config.toml
n_layer = 8
d_model = 384
n_head = 6
n_kv_head = 6
head_dim = 64
d_mlp = 1536
vocab_size = 2091
activation = "gelu"
norm = "layernorm"
norm_place = "pre"
norm_eps = 1e-05
positions = "learned"
qk_norm = false
attn_scale = 0.125
bias = "none"
tie_embeddings = false
parallel_block = true
init = "uniform"
init_std_qkv = 0.0236
init_std_o = 0.0
init_std_up = 0.0236
init_std_down = 0.0
optimizer = "muon_variant"
lr = 0.00967
lr_mult_down = 1.5
beta1 = 0.93
lr_head = 0.00936
grad_clip = 1.0
warmup_steps = 200
schedule = "wsd"
decay_fraction = 0.777
decay_shape = "cos"
final_lr_fraction = 0.02
batch_tokens = 262144
seq_len = 256
doc_mask = false
z_loss = 0.0001
train_tokens = 921600000
steps = 3516
dataset = "wikipedia_en"
MLP neurons of a small language model. Each row is named by its layer, matrix (up: input weights) and neuron, and shows model dimensions 208-303. Each number is 128 + 32 x the weight over its row's rms, rounded and kept within 0 to 255. Numbers have three digits each.
After each neuron's rows, "fires on" lists the tokens most often at its 100 highest values on Wikipedia text that the model never trained on.

L5.up1477:121125119134089124109162109129072101126187131106138117137178163144108143162119116064159127069075135188114132103159080118146079100131139122114141099112074120152096134090119151203166128099118176173120133064116143115175095145175140120165163121146169100144127162134156098055138114093149170153
fires on: "ist", "s", "ze ", "te", "le", "ren"

L5.up451:085107138167092070165118168149090160211138143124128109067120088123071106159155147148151096115112120109100143076126123080123178148184179100097166152107151130108131092127106156114146115075116165138144145139080134122177058177142169114075113156121088104161215057140101112144078060090129146101
fires on: "ip", "ist", "foot", "em", ".", "tor"

L5.up497:123079126162079115161106131088144151190142052161100081115122105138182148133092097083106153167100118078138116143155138109155128060148153101101152197168105170131115090058139111143158137121135154143091055112156141133133110148104195093124170102191121112087123160115130115154133131155146077143
fires on: "ind", "u", "or", "emb", "re", "and"

L5.up907:131128137097088120021135107118109118159129144073157191104148165109109113181168111187106127115076169072165185152134144106131124095155104071095152102162126120107129124112190179171081074111145144087176091110098166133094125140077120098174087174163173166120102152123096065147133139114151163124
fires on: "ing ", "a", "ac", "al", "ating ", "u"

L5.up1101:085123107218132130144112108147101088089151144141164145074099115148123143125098112124119117084148149195159110099155170184162110103107195059157169124143156145149142170148114108121108169115143121057115189092116163078214123099121102153083117146097143137062084129199143126085189102114150099098
fires on: "at", "ret", "At", "Mat", "ound"

L5.up121:110137092048085146135146164191108079123156110063181101124115064120134078136103074171103137167114145162201087178078138165114109165076158091119171093164121100169152138111138103176193164169147096171121113108104144091119090111122133135127089121154113110135102106140124134156115189097116104123
fires on: "cont", "t", "bec", "ext", "al", "includ"

L5.up560:110180048148123114165106124132074087110131118100102145190101127132109094210152122135113138135062112112097127167160084143156117082116157109148132117194161095103141167139167065117080112099165166117153145120122169082140143092117128127111055162101217139130080064163104152091143125169135149149
fires on: "o", "to", "un", "Pr", "Lou", "-"

L5.up815:074122079083084141188123138134165150111137124092150168162153159104106129137075089183100120135136163124167129140141156130165116139175172111088133109077074106171106168118092135111059105041163134154180108128125113116169116149125214122132166152138103163107119141131049154145149140133162175129
fires on: "t", "or", "á", "c", "aw", "d"

L5.up161:156143158148136189155099168141099080179128161088172140172163092059128113093111079153143141116126107186152125145112087126129092101199145138126113101083086136163131112151133131113168112119133136147145143073136189122116111139135086100125130110151150146165093077108161126117125130036152158157
fires on: "w", "d", "an", "n", "p"

L5.up291:109152104140150111103137201136132114084116108134168104119103167150147138094177145124067156122123127098182150157136133057147132128155102111137145144131104140096111059137131182162121077152154123186132124099117062083191190127156132124121188155153146110090165069134170100160077109118082144131
fires on: "ro", "bec", "s ", "com", "ob", "c"

L5.up1267:113121136111141135122121116141103107115092113130131149161151117110137109157164105204064115115105088159138109106109133049159147164140123140125145082075186019119209116114142123152108143157168113154172110133158154133094118133112127139107118090171125100140112102105102140131146099155141114114
fires on: "ang", "h", "in", "ong", "-", "ian"

L5.up1408:131104094086147144144118190116106151069143114136106119122153139111152137124125140138167182156090066215156102180107141125149164128143109158111204164167126066144110160193137150127074152071110131077129129038127117095105164165104176138109100076137116127137099164143127156115197164151163106162
fires on: "c", "t", "is", "en", "rec", "é"

L5.up806:110136107116078170097121132155149093143119155130114110108085104145137114100108118171142114073083096085086147063116082099123152134121102132142066151144107075056121047104114169101111083113112121073136090098191114062136145109079121152096151093067111083141114062114094129103134192127147156096
fires on: "of ", "that ", "the ", "ing ", ", ", "when "

L5.up1165:165147161162154140156146130157125131149105135122162065087115112146128081096178100126106130165104191131116089098150097133125108122102150131146165124146073066106145163145052116122089149095163183131057151165154154131144111112107109089121141126152137185132156085126113144167159135115214157135
fires on: "as ", "a ", "ast", "ome ", "foot", "graph"

L5.up1294:126158097080160116136115123165110127132111125121084061165112129138161131132147178151146121119158087179092160146084133127145153083106137118090101161124076150147152073144086099138081211195141168130104177094154156137126103051110183103082130092118096149079127064092153137122155103074119140108
fires on: "ar", "coll", "ex", "det", "et"

L5.up580:135145163117104052101087109104146121090136123100099173117109104102092173158130126175162060160138163100124095129132173175118081169170123175147112115138101185130130127153195144077132069184139155131116125146141139118082098147156072134122165094159153097105099148082131084073211136121117167106
fires on: "our", "an", "ex", "ep", "ar"

L5.up1355:114146096118100094148161104078134197114183071090070092166126152120126102142150130123128126126176103118105100128124097149103155085155092104129165160159145128130147137105151108140057119128097131107104103112065131105163112180089112154157172121124140186120139052170104131126179188116105116129
fires on: "is", "es", "as", "op", "in", "e"

L5.up593:049135099134187105128101166072132171090111120123120152135108115110153170147113119105136180069094153110147112119172134097088126095124039108100157141169158182138132185132140119138156120161148113110163125164143083098088107110156127090113135116139090157044100137178170113099145116146125153147
fires on: "m ", "c", "s ", "years ", "0 ", "00"

L5.up1435:100079152150106124154136136125165140098126106088082107128097118104156121108111180119116113078115125119106093099053133095190126071143108145157141167093144055163113129120080123097136117132118141120171103116103133176131086103165092116110183115114101123164112112115129098095191110073156203130
fires on: "(", "i", "an", "on"

L5.up940:102097149150108174104135228150100138133092137126138195082129146097126167182134128156147123130150095163116136090107163133116059125128185087140129058174066101092124096107150133141155135128041091115131152114146064064150122102044172151185187102082122145100116132122140091046116068133180149164
fires on: "ist", "ow", "st", "or ", "trans"

L5.up101:147096138143141170145126109192101115088096127166173163113133167129204104181146075172117101101126113185080124115047174125169127096076109163134117159101082101110161174136155118085182086161154134153097125111103131167103131144071100086045134089119157115095186118166109171171159105165079131123
fires on: "ly ", "most ", "re", "ely ", "ally "

L5.up1436:164152128166180172102089091141117063118111109155186077110093146149164150148077082173160119144179134126072125124160113138111117084136129164155164126158131113067161094116098157209127104162108122086166168095164167095130137147094131143141167171140097147103130168154089151121107148121144155113
fires on: "rec", "Rec", "al", "coll", "inc", "oll"

L5.up179:089113118086082071186226114155142103117114189111139125163142108113089155102132099146150132138120144115139092094102128088104154135174100172106135191156163073099136109143089151112121192104130174078133168166108139133130152109155096053120091120112171094186104138114129135108105142130157095097
fires on: "cour", "9", "coun", "our", "y"

L5.up309:081193075104091142143162113202077095174155135138116079094199106110033107191085137127158169084104133175145147176124133166147153152164145190119070121168115139209124106096174158029099104093179121180154144148131124104131107088138110149173127166151139133106090124099145145084164198072150147137
fires on: "ad", "ent", "a", "os", "id", "e"

L5.up421:155165111121161133128120106120125143110165076122095080106142090085097165099105077142162154165160210124129174201105177147122110136194111030135049226118097174157131114102140118131075130131097106121082137176154101114094156192143189079113160147089099132111138136167144105147125167043139144098
fires on: "sec", "milli", "comp", "os", "mark", "ti"

L5.up1115:191111108143155104101194133110183135135113102108122091134157135116080118085164101143110143150132094161135180110067109111168167149044115147128148104177135148130096095161155177169088043126094136128174162113105143128089183134089073130127123105093091096150140081173149086141172145111126126080
fires on: "y", "pos", "us", "c", "ro", "en"

L5.up449:169142112126090101148109113088117119139107122120113099110139100157104153099128097137072158117133132102114114073121083121150144078140176129171170147156134152175153144147123078087089112070147140173108160095096086180135169072136128146144124144105128085073118094104111111128062156096104108149
fires on: "si", "one ", "res", "pr", "or", "tw"

L5.up478:159110117119105132099159137134105139124188134107125088110091109191112083089129075166086151149154102149137146177174107123072172124109155164176151181142149085122107087091171074125072116162181107162145113100148092111110124176109098128147134081168174088128078127142125118097155130158148116109
fires on: "h", "direc", "t", "time ", "b", "B"

L5.up1093:152130108140137114157100145064143147133116101153182099132099102037100066086112111127182111043127080178138108170124108115154123115105155159107145134142124156162142099143161176105153172115170045167129091083129125128144134119074136118077192107140165177139107104114158156183112104122143176160
fires on: "|", "am", "g", "ac", "st"

L5.up1264:064081067107167146147162116136097131107150099097130164131148086097062142111098117133115074137099128076095130150156167146078125092057098124097220092098124153105135165129137128137094105066079126122158107151167138110133134133176067156136132143194105149135102170109198155162098115122146144148
fires on: "am", "z", "az", "at"

L5.up775:142172082092135150146132164167150172147104117128092134070064183143135102177171120076123122131144126184123116129140132121103159160158139158066131161130178106193120134062073192160124112186061207125078140085062132126163164069170098094127109094149144090087112148148123153087185094121170198127
fires on: "(", "por", "Best ", "re", "-", "th "

L5.up797:110116125079131052144146163097144133163101068160147080145146123120189113100147143140146074129060146129148098147129177150132136167180086176155102166134113104110134091190121135138107203112173170122109140083114152083152094102142131111112120150117129136132101124134147090051139141071162076131
fires on: "to ", "es ", "s ", "/ ", "ts ", "W"

L5.up1426:160165108171121142167118121173127165088148082124147141144118067135160062139113121074131127165150137149079141102133180082182158112103110082135085163136126185155149125123133128095151076094146116125173102117112155178159120120093129118124073139125127121155174116082096082122168146085121096209
fires on: "i", ", ", "ari", "e"

L5.up170:131052091087151189176071163163107101092102126122133168072011082125121106114163097149122113170168099148154092053159115116125155150133142117146109082122148162204053138182122122138144090135189116118148109093119101140161195126160139118152158068102120118158125184180114137136136158185109150191
fires on: "k", "Russi", "av", "ak", "a"

L5.up1293:143084138167133174152129139096172067126154133117106144132081145081163112100131123173152120111154129155095124114138171124114152148128131113139087112129170125212173171057127160182093108092094131035090150196115106153153129119114176080150110101129085089189085063127110078176113133160175188131
fires on: "os", "ir", "s", "u", "pos"

L5.up924:168092120146118148136085068063164140124098127118087124088103168153143112085123144083080139136108108155162144162125139183064110050141067188142122143130170135162116105151112130131079179092113146118166098115121111094132183094158168111144135092137103145137064109155086118108157150062124112076
fires on: "N", "n", "New ", "of ", "c"

L5.up1135:098117122131080157171115138146187127168203099081159091136157086116108148135144130146162138109081192152153122103089103171075129143126111124106146135146122116184123103129156095079104068100113184127134107124071183120164173149139094078109144073136144142150107137094113135085107131097169148128
fires on: "d", "an", "of ", "ic", "con"

L5.up1204:169154094090134119111115086105193137106172122127130080098112160108078149152145109149106116103136109142094160109109103101143090168130117071132174135112078097074079090149172141098199087157191120136113083109117129124129121167105138174131161119105139071111131133129121060120124116139138117109
fires on: ".", "Mar", "ro", "mis", "Bro", "bro"

L5.up1257:155122079129117127124133227147125106128130147106113071139146111155149100165122120134118094142171117113144171116106167134117161154157137108125126149204189137118106139147160083140133132134120089187120097159059099136145100119148151099050101080159125142130096117140104183070198116093150126105
fires on: "t", "eng", "comp", "y", "iti"

L5.up80:108204097135123100160136101149158101125189152122146065126106144130145062155191078122112132097148090102126104091083118168157126119149141177115098128147144130188110087110080147088156184157086145139135193145208120174103102161145123137087157110092105104096122092124115152104115126120108080087
fires on: "et", "ball", "land", "camp", "ad", "try"

L5.up1252:128116125132158129153147151126161161106115154125120148144164126127109116170179127041130094105119134172176076107088121132075152091145115224121137116108118099121146170214101120158110076112130143100116064148151132122122130203146133144088136112080123124121147124070182116139111160114084146151
fires on: "cri", "comm", "for", "prom", "stri", "ad"

L5.up621:102182113095092190117176075118139159137127117121102112179139144136204086181113128125134178123099174117105147188101105129140163128174103130199126128078178150151107081182124125100090169085125087064129134133129101164105204133089165103134148095131139107095143122208093114068162117116131107116
fires on: "a", "l", "sec"

L5.up1485:140132165083115162082144147176110100117126144094171147092144105092151125168100164112144131167131126154137145067109129143135126125090120157162010182130118060085127054125103164140091103077132117099187089181179111116157133152115096115103159132150108181087158074161067135140115177149177141134
fires on: "| ", ", ", "the ", "\""

L5.up207:132130142103069168163098170122094099123087078117179135096137063094175190125133079070106144140125117086136129148127141177124137120093165120130126159116119145097216139136140088122047150067149094136148172117119122093144124144132154095126163133072143122140153166157129103089206196085094137101
fires on: "ber", "at", "ar", "c", "ran", "it"

L5.up24:113056162090101136150139159088141121107093119093104112108083104090127133133180152130075103132166110161117135139117100077117116046120066097125127161156133145078107094109091122108117065156160176155173117148195161105119160146108131160099138051116136078164204126123124157114162113130130132143
fires on: "h", "u", "-", "im", "or"

L5.up656:122119197149113142166097101113171188150182120109188140145132179153162129181148103106045208130224118074057124125117073132158139130089101135091121159114149156101186132137118178173109077135111062176135138162127083102181177136160104115149114152104103162123114101151115110110111180146130177082
fires on: "it", "en", "ar", "ser", "'"